python train.py --n_layer=10 --d_model=192 --n_head=3 --n_kv_head=1 --head_dim=64 --d_mlp=512 --vocab_size=8192 --activation="swiglu" --norm="rmsnorm" --norm_place="pre" --norm_eps=1e-05 --positions="rope" --rope_base=10000.0 --rope_fraction=1.0 --qk_norm=true --attn_scale=0.125 --bias="none" --tie_embeddings=false --parallel_block=true --init="uniform" --init_std_qkv=0.0361 --init_std_o=0.00807 --init_std_up=0.0361 --init_std_down=0.00495 --optimizer="muon_variant" --lr=0.00599 --lr_mult_o=2.0 --lr_head=0.00359 --grad_clip=0.5 --warmup_steps=0 --schedule="wsd" --decay_fraction=1.0 --decay_shape="linear" --final_lr_fraction=0.02 --batch_tokens=[8192, 16384] --seq_len=256 --doc_mask=true --z_loss=1e-05 --train_tokens=208000000 --steps=16962 --dataset="wikipedia_en"
MLP neurons of a small language model. Each row is named by its layer, matrix (gate and up: input weights) and neuron, and shows model dimensions 64-159. Each number is 500 + 25 x the weight over its row's rms, rounded and kept within 0 to 999. Numbers have three digits each. A neuron's up and down rows have the sign that makes its largest values positive.
Before each neuron's rows, "fires on" lists the tokens most often at its 100 highest values on Wikipedia text that the model never trained on. A number after a token or word is its count.

fires on: " of" 26, " total" 7, "old" 6, "anger" 4, "ft" 4, "d" 4
L4.gate408:510488494511512531518488514499493499463467538518492494540536489436524499464521495491535515544444526520507545510464504537496495487519506485532462499503519473499487483490489495540447487479504505503523484497489464479542496524509492485517498483471530484509496466555483477535437471480489500518
L4.up408:520541518486529527528492497492492516512518504488502475497487485479471502510537484494487527510514479557473520508538534496548478476523542464490464504479498514496497461496520558512457494471521504495528471484481529477501490454519501457466501553449482511541511511488492501513485488514538500496

fires on: "," 94
L4.gate187:528489495500510502528515460526478512529538484508486528483521495525467489524465512508516493497505494482527476473498488468481524523489476475477473471488490482547464467462455467507471490479495461467502447484454499495495505478449502487512504476521482467507482441512510542516500521502530510499
L4.up187:460529491503496475494501460499460508496519494522557531499510501470496477515438518465515484517497507512507452505507538529456493523452494460533492519504521522518465515462485469468521520464488459474498553519503544516477493506488471461499534493468472516461493464494494559522515487488502482518

fires on: "s" 43, "ed" 10, "ing" 8, "ated" 6, "d" 5
L5.gate254:516506486513480508482469482507488508524526482465477505479502516507480482480453437437543513452503542500465506499467514445457479460481498516500490521507523505506524474460516498500486495489484495482462494481514520544499481506514477467482490512498497488469521506498526530468504481511512501485
L5.up254:490519469498458506516451479485525526528496473502483543482501484555550491472512497543499511494463524538538529520512495447547518529532481546512461507503495522474502505515504475523464547558499466479475475513498505506525478499535505483475479493524476511490507508470534492499505508450499508482

fires on: "i" 23, "ens" 9, "c" 8, "ur" 6, "en" 5
L2.gate0:489499494501540461474521475509551496495492527492508511529540473516519460506540492532510501551502527486510533501527527511471515505508496526537472525528556511494469496472539491478511517490521499517455492536502532481501509526487500475484538523499512457426484500542479475538496505497500512498
L2.up0:537533499501522515510493503503499532490492470467473490471467468529524521455462500455523546541519501471490495532508498519526482488517484464517487485483477517503524476516484447475514503470471503509506526496473499485522511533498538505511510474524535501476524519519432531499490472485484501494

fires on: "===" 40, " ==" 25, "==" 18, " ===" 5
L5.gate158:458530508471483469526483481498485511528474479513559490533483520521508517514492500505494500487536554504536520513512524466509554486472514507502521505518522515519473502467479511514547467517473467486510543499497473498480501458500473503506509496464464484494492513538524531503489519482497507496
L5.up158:494504489543485475492497532539501454532520507501469475490468486460509497511491515501489496489502537501520515505470487516476508481478533453444490477524487461458477487498520467495476470472509486474503483479539504476544476510539533488527492517540519466484495516495497509497532502508537458476

fires on: "ev" 17, "1" 13, "age" 9, "sk" 8, "it" 5, "port" 5
L4.gate65:462516500483435499520486491492555508507532449549504514505537489497521497485466540459481494497492478541540520578561517457504527502518502485493494492445520477512489529524475486490471524462502523482490509543514498509492527518514536476501501471520527506503524477469501493531529498463514499474
L4.up65:529501491520495498494488474448513530502529479486517483506480508508515540509498513474511534505493462520501484495483514526528481514570496488520527472506471525539475475525508509520519529528502497462540537485496523487478500518502494494505517509501461506478496540484526497503485510467535510440

fires on: " The" 22, " District" 9, " Co" 7, " With" 6, " Pres" 6
L2.gate66:518469527508503510529495487508495513484499544477480469509530506482487520449524468511516524514506493506513475520519500560466529494457501495469487497492481512462508520462481467507551499516502499479511470488505531477487490493480485517469436471481505467522500520511503545464499504506507530489
L2.up66:482414511535492486475520485510546456522531505459455514476514498470491534447459519500444534516502530490520498536509440545491477515467506474507503527480515501471535499479484512510537496474473475475535522443519487476495518506475489485488517515484535459491513493512531530506473508510516536508

fires on: "ir" 18, "d" 13, "able" 7, "ent" 5, "ed" 5, "ic" 4
L2.gate486:481513514464493480512556492524532500528483445513494438494513512480483486474520507491510490510486481498470449525530555476462515514540484533504479519518534520511467501505521500488534497501478479521469491533471510520548498486509487492524501507500453481468542477521487499488491448468506564493
L2.up486:468515492510521489476518492501482476505502460489493479506445509515514491508489436499555498479520510467511499524499454471475512475525462484517559492508497539488506468526437503517465470521502493538485523492488550460527488493513529477529496543495461469504490464468474496495492415500528507527

fires on: "ard" 17, "F" 10, "im" 8, "mb" 8, "it" 5, "ke" 5
L2.gate40:485476515505554440536480456479522517524517531494478502537526514501459551488502536491465483499482453459470486504494503484472508485504457527469490524513507456536565507517474500493528539464478510455519527501493510496437510451519502486491510502496555520511497514504478508486467569470496540473
L2.up40:498500512486524539525473485507497459544477471494530479507487500482477526528501529497522512454502482529491506514489519520504493478483479506517518523523499484490555504503473509473547504510524537482531521510496483537492501516523496491490461519467535512511481434480496497506505526499478502444

fires on: "0" 29, " be" 25, " Be" 22, "be" 13, "Be" 6
L5.gate16:526474540522500509515503530472503523528504468484508492459465470474517505493487456500546538501432490517494532485477504465490502459476484487524488505491472513487473526550456496558490535474503527505509473453474486516488533522500486460475552500531526451513558477468477489487499516486480457507
L5.up16:467452507489498507529499566481464540473469499512488511480482470530468488492476507480450508478457455494496541507519482520483469457499497520520533485493491447493492531495528458487546495470507509503509474465486476479504478495470522462503535522543520493487505472494468485530475509503538449490

fires on: " of" 23, "1" 12, " under" 9, " pop" 8, "y" 6, "go" 5
L4.gate344:518504501511541526479459520468484490470494502498512516489448494544512490532517501467466522435458521500485516457487536490476490461525501452496475462495499513497484524496521513465462481489480509514446506516461499501527496513506483491520498500555482487489454564492468487510451501513532482498
L4.up344:479503469547538473519435497452487504460484489476549475498483483517483485471471487512543507493507476442490510491502490490482550474497460506510492498508473488500501513534471529469499516508495494502525485479464521519496477484518489527488476502505490510540465508533517498519504464518502480545

fires on: "5" 13, "4" 12, "3" 10, "ar" 7, "6" 7, "7" 6
L4.gate180:539481442493480537533505524555479483466491479482505521534508500496518515478505524533539454530511497475485519490538500454529485493532489527503505477463492523444477468506516489489512454516505502546494505479485502470500496517458489497483469473512495520512474507504504510530486486484479478454
L4.up180:496512521502489550466494494539512500480505502526450483478496559475506469560499441496515457510521494496493463546524503491485505475527475523483491497517538499510488538498489505454497512500517492447548507481486483455486500536529492467505513527504506475527511521521461494518510497498529485509

fires on: " War" 27, " |" 14, "u" 11, " Succeed" 10, "che" 8, "2" 8
L4.gate411:528522472491523511514515485503491478492447496534445469468523526517497508433486480531519506501501474515494538506483540516480544459489467501488529522494499512508478482509554545510510477485497472467506493520526508512502509490487479508491486496519490509494520512485504529472476473490487493502
L4.up411:523497523497436500484465499485529487525551500502470538512508489485506492491548513537508504498483499490499538498476529500466546473492479474457542503468510509477501512499489458492479493443503501484501515495448531535493503498477525491473528517494478511461521457542477501528506474470481475531

fires on: "," 44, "." 33, ")." 9, ")," 4
L5.gate215:504503502542522530511559507459495530523517510486496485482491515512461521510472515530483507528498529502529538498463491472538492463509473512524531470499464531507506475503487481494554520502526469525493482470452479500480469540481464510535488484509511511546485480481509473537493487550527526493
L5.up215:522502481495498506519542499489502511474513476506533509479487474467462511521459474467516483532500549505489493473499504524510541557474481521497479517485504470528485505503507498485530521504536478501486532474536460505498539522452510505512493493477528533484487493493539542510519465496498544443

fires on: "\n" 94
L4.gate71:502510506475557445508486469499506475522465483499476540475474499499494545448473529515482501479482471513448473485555463509495523522517482447499487491531524482494525512474524501564489512474499524510478512518472507456501466501459490478469496503465515504473523469514480521514487513510525535491
L4.up71:505484530490532514482454511474548489520467492488517492471507498489515510478514455469496490489464512466485509500502509545487534479513477507481482484519482495439481541505507487496483491509521476497483495476476500456505453493471503546516441531531479500533490521510491463536491461499452504470

fires on: " |" 25, "|" 12, "\n" 10, ")." 8, " time" 5, "See" 5
L5.gate116:537489514479530443492488486505490520550475465499518519517490555489481525509506511456479464485472516491493480489535505500501485473494477527530546512526519510472509494526525518472497522492516489495449503501484532543494505492444480493528505529526505514509546483457512453495516492483493568491
L5.up116:484504535478485482434480485487437457517497506505548484512503504485492543529513502522494488493531489490492529499547475464531495505523493533512515514506494515524488517483530496528508482498537525460483485423508533539541491496511513516540508463456492525511491494524523524478477542520522475507

fires on: "s" 53, "d" 11, "g" 9, "al" 5
L2.gate395:507461499471485526519506531489551460509511472494476511501519542482500537512532521478476529531455451512504449513512523521507432502505490513469486510528509474471518466530504505468494465505497492497542472468485501557504483479421474495507483478477490506541496485477541540510502532499513547466
L2.up395:518468502476504491515529515544457476508475503485497532463479498508516554507468512510511487468492503533526501505518469530480506482458474541493504508530511485477500504520556469540507474497515481485502490444531513528550473538452498566506485496480523513510510490505521494514525539494487502485

fires on: "." 95, "o" 4
L2.gate291:488456482525495515502492533521480497488498534489469480457484476448490505506487476523507495520474472512518548524512529472500517520514516492531510552544463480494433476513478522458473483498522481529478511500492487516455491516485482517529502487489482507490533527497487477514512506480546461516
L2.up291:490478501461496513495466522549493522555481508459525508439478517430502496526488508459541489516520494526500510525503522526504528478437512488504529498495487512489443478495480479493495472514485458503502495507475496505482491470521513517491513499461497490494484486508523453526478485521515523480

fires on: "en" 27, " —" 18, "x" 10, "u" 7, "me" 6
L2.gate140:526491458504491512505505514520508464490521472487505500499497482507495520518490503480474527453518494475515535447534495447502449524471470530459502488480459499511454549489493468480493512482472554500478467480503555485529529488511494505536492497469485496471511491501474506533494484502488521494
L2.up140:484485512517501501507471456504502507523503458463465513481523497480468439500491503499543530558484496491488471512494487520497518470479472510480534498513519499445483512495509485523499484498504493478470498506544471513515524526504509507524495473487528502526498495550474525488475491511447512529

fires on: "de" 20, "1" 16, "2" 15, "dra" 10, "sh" 9, "g" 6
L5.gate461:515528513525477502455476530541531523470491520501485539476500494515500498491501510472526511521496480471550494537520516429423500492477526508524487519522505484461544494493492501517462463511439501518494531501490463532462469544524513505494473510496478534478492516495512502485506538544518492497
L5.up461:462545533500461457490506506511468531510502498488478477449537503527540486457482519491522448546498491470536474514542484461412512512492532514493455505528473479506477475518486474467460503502529502474510502485534503524455487531545527491509481480473528491512487475531520460523478477506488513497

fires on: "born" 20, ":" 19, ";" 18, "\n" 8, "–" 6, "-" 6
L4.gate85:483510502483490525530511510480531513476466483515481462489500498512528463509523513495484508499494478507544525538499520461497483521482447512472508507491531493533473475526492493474523475495502482488485495500472528492520539457495496473564535521493535441467506480503493467475521543479509476498
L4.up85:484509496474456512493500485501503527504485542466536505486506472452489534489515510486498459489509474514507467515473539468529485532474485522479453481461527516532482495501517482470524530509493486507477484524509538521521485489486497441520516471518525479479449562524525517469498476487492507462

fires on: "\n" 40, "born" 24, " (" 7, " sq" 6
L5.gate432:477492463473516544520481518496537467498526512514508509539519530481512524506531509491483536544493454504543483509533479448560490537498507521481531511493467480534461483492462509516502489534517462549492465489500496499523521526508480504479503508469501467522500503494480496543511507493509441476
L5.up432:514496457478491495495486456497515498496475503490493495509523462538534513466546507449544495468579525536507485497485528485501489473525467525497472510581514507521481503530468504497566502470464515497508508536472460517499534523474514490505517513477506507461490507535515499470498520457509542455

fires on: "," 49, " that" 36, "==" 10
L4.gate358:486547523552473492512493467493494528539483478516505488505500488532499498554507474476485477503510501483515538524461577476480530577503466482533547495500492492504487497507557509491457529524482449519542526511518536479554478474502467464496477464516482469490506465486518539534490506491483529492
L4.up358:502526536439477482515505507499491545531490495513514510514453517525481500539487515488503479498519496528558499502473496489492492531487474489514562489519503542539463461511502480523477518495459429526552540521543497494479473476541506514560491481537502501537537494513500575508508487469470504528

fires on: "==" 69, " ==" 28
L5.gate354:512496458472510487528506492496516475519439496495525501536537507478472525515493493497491500521512496493484534511476479449520501509522494479513479474514548525500500475505515542461511415495500504466475489486484485490501539490485468507497509491433479493503527496495497485471431515510493526500
L5.up354:449490497517522511490523503457477531461435484516486444519539525536489487485492494456530540511533489479496545508460479494487515478479498475502515478509533448524535509513556530485508542519508525491547486492524455486514479524466537517561523518541486501450446507504487489492519498513493496553

fires on: " |" 58, " to" 21, "ling" 5
L4.gate360:472524505564527479479495560499500518497456476536506513533494485503509501504466529493540488457508499468473569555462511520559506491498518472501469487458510517493520477460512469517515489507463519530516487447472517484494469518530510506523462487499534484510514475495477502486473457486504486505
L4.up360:525449506487500495506495483545483495522516494486514499517495529482508518508478527479497542540507491511477539510502435506556512493518494482480495522486491497460462554490502511466503464505474472498511525472460483480510507513531492477499479451526430451508450473487477486525497496473490506487

fires on: "ma" 45, "ca" 11, "li" 10, " O" 8, "da" 5, "ka" 5
L2.gate318:493495473460508495505497506530522505487523505518457496482533473481513471532530477499528553507515456456509556516483492510535498523513490496539526514463502510491512493487487477492494495479520452548503505458509454499512466534508526481496489532468463453469467505491492512507503468472530513468
L2.up318:490460515500506480502515494530495502565493561471505522508472501539536490494489544477524494527501487524522450479489457489462524489500469476496488484486503456519498519514524470489481497506505454511476539498511491512483494478508500488503534557478524489473448512517490507525464448509514502464

fires on: " in" 46, " place" 6, ")" 6, "ing" 5, " (" 4, ";" 4
L4.gate368:515497464435483462498512487501524523522516478521508522485484511528466477498525483481492499553484505486492512486494492505498523500467530474496535506490538478485502506510459503511489538514500492468453511499519504585500525498513513489514492500496507506498527496496516482477512473460520502520
L4.up368:494507517470501527466558527499519548468531510476497511432480476502500503491470471495510498520497467487487510478552493486504487525527518499490513513482553490445492483517495534491513495480549497477487480528456491528538532501505508484452478487507497500490491497523532499479545474487514475475

fires on: "berg" 20, "ton" 15, "stad" 13, "illon" 9, "pur" 8, "boat" 6
L2.gate322:505523522497481527527481500505463490459469486516499506465513487479471514520463510454470492466467473495539482483499513490489513527487509490527508490494467489493497479456489512506494551478476456536487508506509504554511461487529498545505506511473477485490499504587514519545489495458532572518
L2.up322:476531506539525470514520509519535489491508504537536515497495483491500503478541478493511507493468459538491424485488546487452504501477539489483510494477493475515487511508511483525530489547460479498492486495511505488478506509526486512472456496500470526483527506481473459526517493467508451487

fires on: "1" 30, "2" 25, ")" 21, "==" 5
L4.gate332:530452505555501497446480521523484493512525501530495528453456485476467526534511488499524506494529548516534480537513522504469520529471518517480508474467476501490474505503501498536499495498480479496561530514544486532498471453513506522496478517469508494531469480513522487526478492519502514496
L4.up332:538503523460494504476550465541500501502507506488499521489510508531531570524505503519519502504530484541511522477478495463524505498502534469511479547474488478491553491472527502490435501463475476492522511466507473503481477533468497501505518455473528493498530481499449500550500501537448535546

fires on: "\n" 35, "^{" 11, " north" 9, " south" 8, "lu" 4
L5.gate109:475507485462515525516503461554485470490489478511469553561542486513495485489513496557504487502489494485522493505489477480472523500458499465490520513488503487467478513541523541526452553439515578529495483495493477492473488520513493498499478482477503525461494510528502506498512498512498514524
L5.up109:489541514508495493462463500516481486476504514509531486499532509521519512492473503479531497524490457536531547535510489520447538518533486492524518542501505500495517505531547511538489450538501488513533471501466512449506507505489466547502494480536527504476485528530518536487468482503515520490

fires on: "-" 79, "ly" 4
L5.gate47:498520532491498497527556550476512537507512443497509529524503488500495497479475526492513544525535532513499533455521537469458474480525471493491469491499528491531518496536516476531540507488515473496515459521505449533501517510495494512562452522563510496438516493478480471500510529527513490510
L5.up47:471524538536518506532495505467467521476487520488524480467491522506472505468472452475523526495531430473480554526500467535460522521525508507495489466499469470514510500520493525547518513495526455515499489502499480485490467518524490486511456518556492507476516504484504497504477515501533457506

fires on: " of" 39, "vi" 8, " both" 5, "ed" 5, "-" 4
L5.gate296:469476500544462477480494504473521553532508503513519497533506465491456506506497516554485509514510448479529466489507496487522480495505530484511509462511501491486445493496487469478512553491478488527451480500524503488477510477528524482507456494466487500528511524508492479491493483477457552496
L5.up296:504504479526484481470514507539525517479508515515515492504493449475504538527497486477528502463514479501470533449473497524517511477520467493540478501537486527512446469502517503538512475505506529517522452480515473467448468470497494506498458520499527486481519518472509516493505477475462510466

fires on: ")" 32, "]" 13, "s" 7, "t" 5
L5.gate444:487475531497502508491520478506481522476499471484491481515483509473484487508539498473482503474475527488471464491490449481521513461535449479459510525503473502446502491462481470535505454518493528531493490532451462472538528496482489480531508507496479487519524477500507498478463510470511517474
L5.up444:523456497503491553529501492479519482527485487458499492469490461491471523495475452486461521506495510525478457466507449486594517534507496506481499474505453519511495491521483497491472483467500531496524493550470505447511501492476464487541506520454502492502494509494538484490537493467465506491

fires on: " |" 86
L5.gate321:516482497509535461535498464511472471529472520517522516512507517517463500486531542468515490476498467467468500481540511521505465484496468502491479500455468502502503458481479516509483530506525485493494502548532471494500528504497528501481518489496489488514479484513515511471534493494480473538
L5.up321:486479539503535484480485500521454501491467495477542485440526539477480480500520484482531531524501471471514521488542497473525501487512487488476513491465477526537500499512460502477486522495468518470550509539511501522506512518503464529516506483486458544498489529481544477529518505511517509501

fires on: ")" 33, "-" 30, " to" 5, "I" 4
L4.gate220:501487508544497469521524520484489520506455492504509483474495475497510512528501516549515479511477546484476454502474503494476554488488495490477487474509480519579566514469470491510496497540497522529463436471476486505504513494492522498489465497459446504472501507497527516494471512467488521494
L4.up220:507473504492501491506512499519518472521496480469531468515480499522482472529490515476486545468472431498516511531522482481492504514505518519518483470497480506488508514500520477564500486554523477491515527497486541537489513485534495511481468483510534515533486480472486509492508513509511486491

fires on: "s" 16, ")" 14, " Team" 14, "." 9, ":" 9, " life" 7
L5.gate137:451542472504517520485482488517486499498420474450479545544481522460525490487468487502496503502516433455476521504466517508488498538491539486482520515474538462524480510515497468522521493475489497489480519455502531479516504490513453490549492526476509453531486496508507482479498519462520504481
L5.up137:534527482480526517513492497469486487495508468517488495511510489456504472476533461498462502477497476500508513507484493532486534559517502517460520454516483497525517522508501531552487513524490515528477530491494517497541489524517489469477547513473514501486488478496499479476510527529520556457

fires on: "," 80, ")" 7
L5.gate241:478546507517503476525500509512550529493471478473490509499504454487469524454504501456491496487458512498522529499504531467489470503465495500528506497539507514477524509449510520489540520518484502493540513528491512479509487501493508496488437490505501553511506499484529519508478445504494479506
L5.up241:491529496564466528557513482505549492524485470448531532569476511502511494536478481478460468447490483464443537482521482500475515477489517492499486500492473491527479512522485493497505490456552508498495511480515523498531505520494525513519505497471501529518512475506471528562487491512495527476

fires on: "en" 17, "na" 14, "mi" 6, "ci" 5, "it" 4, "i" 4
L4.gate350:522473519480513508445479497482468551470519469531527510485510514495527498535524493485522495542515541509506491518540530523515541527488542496461461492505508551475447471466509516516468505461505523504483509545523507519515537533535481504517506501516514463453516533513481517499516489471523560467
L4.up350:531471506540483495485514499483510545471525461495514533510501497509489538494497514484485505483462520529516516519499478509517530536496515521516461498496536489506452466521506522454432477450519508470476507502470498527514512459549524494517526524492496513490486474484490517490530477489472546464

fires on: "\n" 30, "-" 28, "/" 18, "1" 9, "po" 5
L4.gate342:437496512514478490508528488482488538472532493533518532529476529487497481463519521521474513512544503478489473504493528485502502503482528489531440489500516486521505512511506503541504525495533498474534487468506449526505477496506472473467483490517499435479496494502482519480504494500438472466
L4.up342:472443487523489473495516516479508516511463494523558467509514483503537456477515528455512526501461493490495486504508529489448512487489497493573443483487475484430539498473486518454544511494532524506532513516542521462504490525506505494472478544501484489496521506516469480485499456480496490507

fires on: " of" 37, "." 14, ":" 10, "–" 7, " |" 5
L4.gate444:496547474512484499539512497468471519508450538477473517516493534533481440511478451526489517537481458480538540505519503515500487491528529494506497511481525450508452550484493478508502512502477502546473520484494529442492489498532504522495456503498507487457541461518477516513540488506502543517
L4.up444:523553447493488534514531539465500507534494493540493513476533475501502476470534512503499482485531542513486490482501509499552489514470556497450519532472536485502474484487479510470482483542440508483504511545484482483537475496460548492518530446465491508509508508525503487483511512512531490527

fires on: " of" 23, " in" 17, "h" 10, ";" 8, "-" 6
L5.gate155:508531521475498485524507526505521498542538481494508508432526484519509473488543484499463544533496544451506524509483504459499470484472503498480495473535505476482509488519462462537492486434517503512497462470513490552487518481489523516500511496482466507497511477546470517471489519455541479538
L5.up155:517533477475501499531497486475469496509483514458507509510559508524515469470549503520524526465520461484533459489515532530530545531491520472488512510521525429502488520469491488510489479509515472486556466512505469513506518514502436502492474453518552532485487451477504509491521524460512506490

fires on: " with" 28, " of" 17, "o" 12, "ma" 9, "ro" 7, "." 7
L4.gate107:496447486501480462479534523502511505509496503474533521498512452518496519558526439512508512538542443520514554490540552481513525457500453523462486473514507481509501465514483513486484481464522522526492479477520470512484512486521455496462537472503532506478503485518536512481500474505514497518
L4.up107:495491432483510490494497490531512475475511503438513504487484468506451457532514500476503522545483514529473487494530561465552501478494490555493503494549529508473484470508510501459498470464495460498505476457514492522485520460493485512516491507478555501477498518483516492489523499459517519531

fires on: "3" 27, " is" 8, " make" 7, "\n" 7, "d" 6, "press" 4
L5.gate410:515502468528522510452530524499501486501473474484526509528525519537553468546543514495492515494468497502440504494516526468527512549455523456492513479542556509477494497493498533515542500551489495489510524505458455481497509467470467489488528523503468553474458465521492506499484485536511496459
L5.up410:480494482481494521494526489526553477532496494499517469515495533512494467509488526533501517543490472499493465487512488493550510467477541478472514482446523508537485471519459511546508492537549516505518453529536520496516491500448515501535467515444465513485501472505480520504489494486516481421

fires on: "y" 20, "s" 15, "am" 8, "o" 7, "m" 7, "ward" 5
L2.gate509:516425513493520552511485486496556463506492529503446466490480504486518419517514498479472537479476519498554503513468476470483514502499499500481477502508488472515469554489487509503503494514491486466525467500529496500494445482477512514518503512490514505510538520466471536519519521481499520538
L2.up509:496457514462457502509506499522523493500464556517526500505458478464539483475485489473524526503483462490470475506493489500507548481555506495460557462502487517506489498495443488527495459501500487470543514468528462501517471502476498483524540546493533484529504491485539512506525511470487501490

fires on: "2" 22, "1" 19, " |" 8, "un" 8, "reg" 4, "ub" 4
L5.gate89:483488495533471536511522496529483534474489489518522525527444454514534517469498527465537466503511457471482508497448491439525521509541519467504521447506527496494535502516492541501546505507433479509524519485519467539455514497520508520493475511503498480486490527493529548518508501485510490519
L5.up89:516479478453547477507494491538531464463503516499493509502496501535513525517498530471463494503479466485506483486477496493510537498505510498489500479548527485493477446518519479512466540527486461525522500493533478505472509562501501496484512465498519469519433519490488541467495514465483455497

fires on: " St" 14, " Port" 13, " King" 9, "hall" 8, "Cha" 7, " Saint" 5
L2.gate310:529495485525478518498492519507515547481500480480488481521539481543529467519548495505496467543486546473523510511506509506504504517497482485509549514489455506512497446510497512482475494455500493454480516503518543517502498494530541497503513510526454513520500546467525502495462484479524524516
L2.up310:511481513522489502474471467521486538516471477509473466499543514469484511525520491483492478484481508457510499493504467550476537497499492494551531489493448505484496494545516483519451473481470519485554486543513539528489513481498484478530515479494481482506521504489546483471520497487503512481

fires on: "s" 15, "-" 10, "t" 9, "se" 9, "g" 7, "2" 5
L4.gate466:538470493516497466488488510530550491491479573453480465493492486457518495484462501494490518528526467481523480472499529453528468447485492487487491503539491491526488521509477498509494511479526485492547466498486529497496499499476425486481503505525547491510496475511518516495482496486456545443
L4.up466:513457525478493555535490508490472528482501484457504485487483469489528533496543497483514471491483504491500506504468480476456514505476513477505491533526526502511522515525493465521467565485479504499472482483494494528554513503516489450486561499509522481543500508522501524513501514537539521538

fires on: " into" 19, "c" 16, "to" 12, "ec" 10, "ac" 8, "es" 6
L4.gate437:512528546513480488443541514485525516543539514502528514477491474547473542523477519519539480512487483485468497517524502527509506494475501448490509546519490526537475505513474498536481555515486524510491519481521520499537471509474541474508476492505492469477512493495456483466538524512522492500
L4.up437:532497529506494526452457513485464526501525506537470446529515502525502520554493473471565516489509473487480482543549515507496505517495528544531499535487526508462460507508539505508486510489516515509530492514508446541529477480573488507491478505495497525469520502526501496530479509499513537524

fires on: ";" 24, "—" 14, ":" 13, " (" 13, " comp" 9, " –" 6
L5.gate22:499519551538483556465498483511464486472508493464497499546487487510482504511486519433552473493490547437546498490483457476463488513464464520463455512492507488518492482516501469501476514493511542480498493536519520469517507500473531487489519506506556499490479529503468543471487484492493506512
L5.up22:485448509494480503514498534513471508529548505480514504494506493501478492534508478503452494512483516497533506510476528497486486481449494482520508514536498533484503517486485513487502508495472478541482494531531548470511475480481575475495479507479510478467480475530508528502526518508502481508

fires on: ")" 30, "]" 15, "a" 7, "it" 5
L4.gate84:508493465511511499466496502458526509536482477488508502488504464485478523476516536526532494497457484502540492509439516505470472472504494508487516494464530485483521510456463507566481453476565515461496493521472496493523566496521475498458506504488527460511513471552471494489475494490500493501
L4.up84:504485442490534508487461478515510495485500494498510492500511489520483503461485530455481471521470457512538493488539491522572479544490472503488501511444455533495501506521469496523521509473444468506511483505487488485498509509504530562540469485510483514513508492512467508473550487515479512502

fires on: "0" 31, "1" 12, " −" 10, " Jr" 9
L4.gate169:518488521500490505534464503499517561521499496480549482520478507505498521507475520492461481475503492511489472493504516495490483488471517526502468482509501542526488516514489493542510478460488479554473498467503489506525456532539450463497509510516488475507540462517516520519475473485508524517
L4.up169:493468492521511463523515550494495539454489474538489491547459555475497505469461530528447497474542500494501502542498458496521515492501512509514518484462467470491533493524522485501505509458485472506550516499509486496512548478501510507510462493485534488568473492502521502508495487484495516508

fires on: "7" 16, "^{[" 11, " di" 10, " non" 9, "nt" 7
L4.gate78:499480501503492493468482541509497493508461483507498444527466492529450504533515459513506438531511542472459541482459503507491513482526509483527510538503498518511498525517538479491500524491500521516500471492495485507530467536502469486533507439495468478459509533518513495500514478538529516524
L4.up78:513509491516493500509501519535514573514493460515499516507543527496521479539458450486519506504531505466491501548479485522487500494539471515483462505523479517456500483475483495510564480512461566475501479482550512508489503518468508510545489464544480496456512486534519462520460495516504490536

fires on: "P" 21, "S" 14, "H" 11, "Z" 11, "W" 9, "R" 6
L2.gate124:483467504498522514438447518491482523472542513448496529469472511508514462470534559491530507529491493521485481462449475510491504463502507509516468496451516519503516526492474511539489470531493487497508488475446473489519492475469483484487511509511503515493493488446498508499480487444487498486
L2.up124:519519498502472525526479490520510521517454508512486449491466466542472490504488492501535532479532502521533482475483505510465522505439506479530515548534507519502529530531520504504502477513456499478514499464470512508493523515520461536440501481525485504496544452535526513514470509540532481474

fires on: "-" 36, "e" 25, " to" 15, "ke" 7, "it" 7, "es" 4
L2.gate197:455504505466472472512493506469479506543541516492509511533524505507524478509525477476526540506500506500488463517490553523462490458550518510475524482522511495464506494518533554489483498511489521478478498529505491473507469522481496491494486530542478540455536473536457512510485490509530468502
L2.up197:520532464519477499543485503525469522509493509480456556481483543532479522480507500445494524510486476531489514521515491476489507511490462511500496524516495496470544482516514553503538485507525480466522474464526492490497518499508513524513512535505509510518470473489476484506484524489481530522

fires on: " went" 21, "ed" 21, " grand" 8, "lit" 7, "dra" 6
L5.gate134:490469482498514533488485532540503539488519555580490488485447487495518524517502529497451500480497474522491475519524472521490529499536532509525500518516512467502458489500504537470486483483528468515523498521496554504464485487494491514494495532540466489502519532487482484528521468494494506506
L5.up134:528514547491538490486526527462498505499498502488516498503494515488475534505491451520531500526477542543542465508496478468523465501514457548464483513463476497467480516522460492494517477472496496477483505468489538502541486548516476478497498492514544499549497501499537492530515461491499516535

fires on: "the" 12, "to" 10, "ing" 10, "our" 9, "ne" 7, "d" 7
L2.gate20:438502493540497511492525501469466507521517515490520492489511498534483493518513473518531507528472502451490521504520440481532491550526499495501507515553499529506504453501506497463507486474445489461496492448490484489478519485507482461521480546513495524461532447506508522527540486494528472486
L2.up20:452502535484520505470536472475485505523577528524474524535476492517515474515510501553486528501468517494510485505511482464479506543475500539531527516565507474521507492494533513498497569514522534482486504471524472511459490500527491498528484495535485526444508503482485496500478501481508478485

fires on: "ar" 15, "-" 12, "o" 9, "4" 9, " |" 6, "6" 5
L5.gate419:530529518473544473504548459540479477501475492455508493520505486514470493485519448479515484498497489506470493490521511482503503529476499487438543469491508491553526456474528437473510520472522520510494503509502539528503473470498502522466467517481508493489473454495499468485500486543494536516
L5.up419:494551530487493465509480554502444489460498492489522535495494488481513495535508491521518502509523481515528516485529510518542520484498514484508535485473466495528558513487511480470445538496485491516492500531488509489522482534496503556490513511484519492471484488481507491556484446511520515527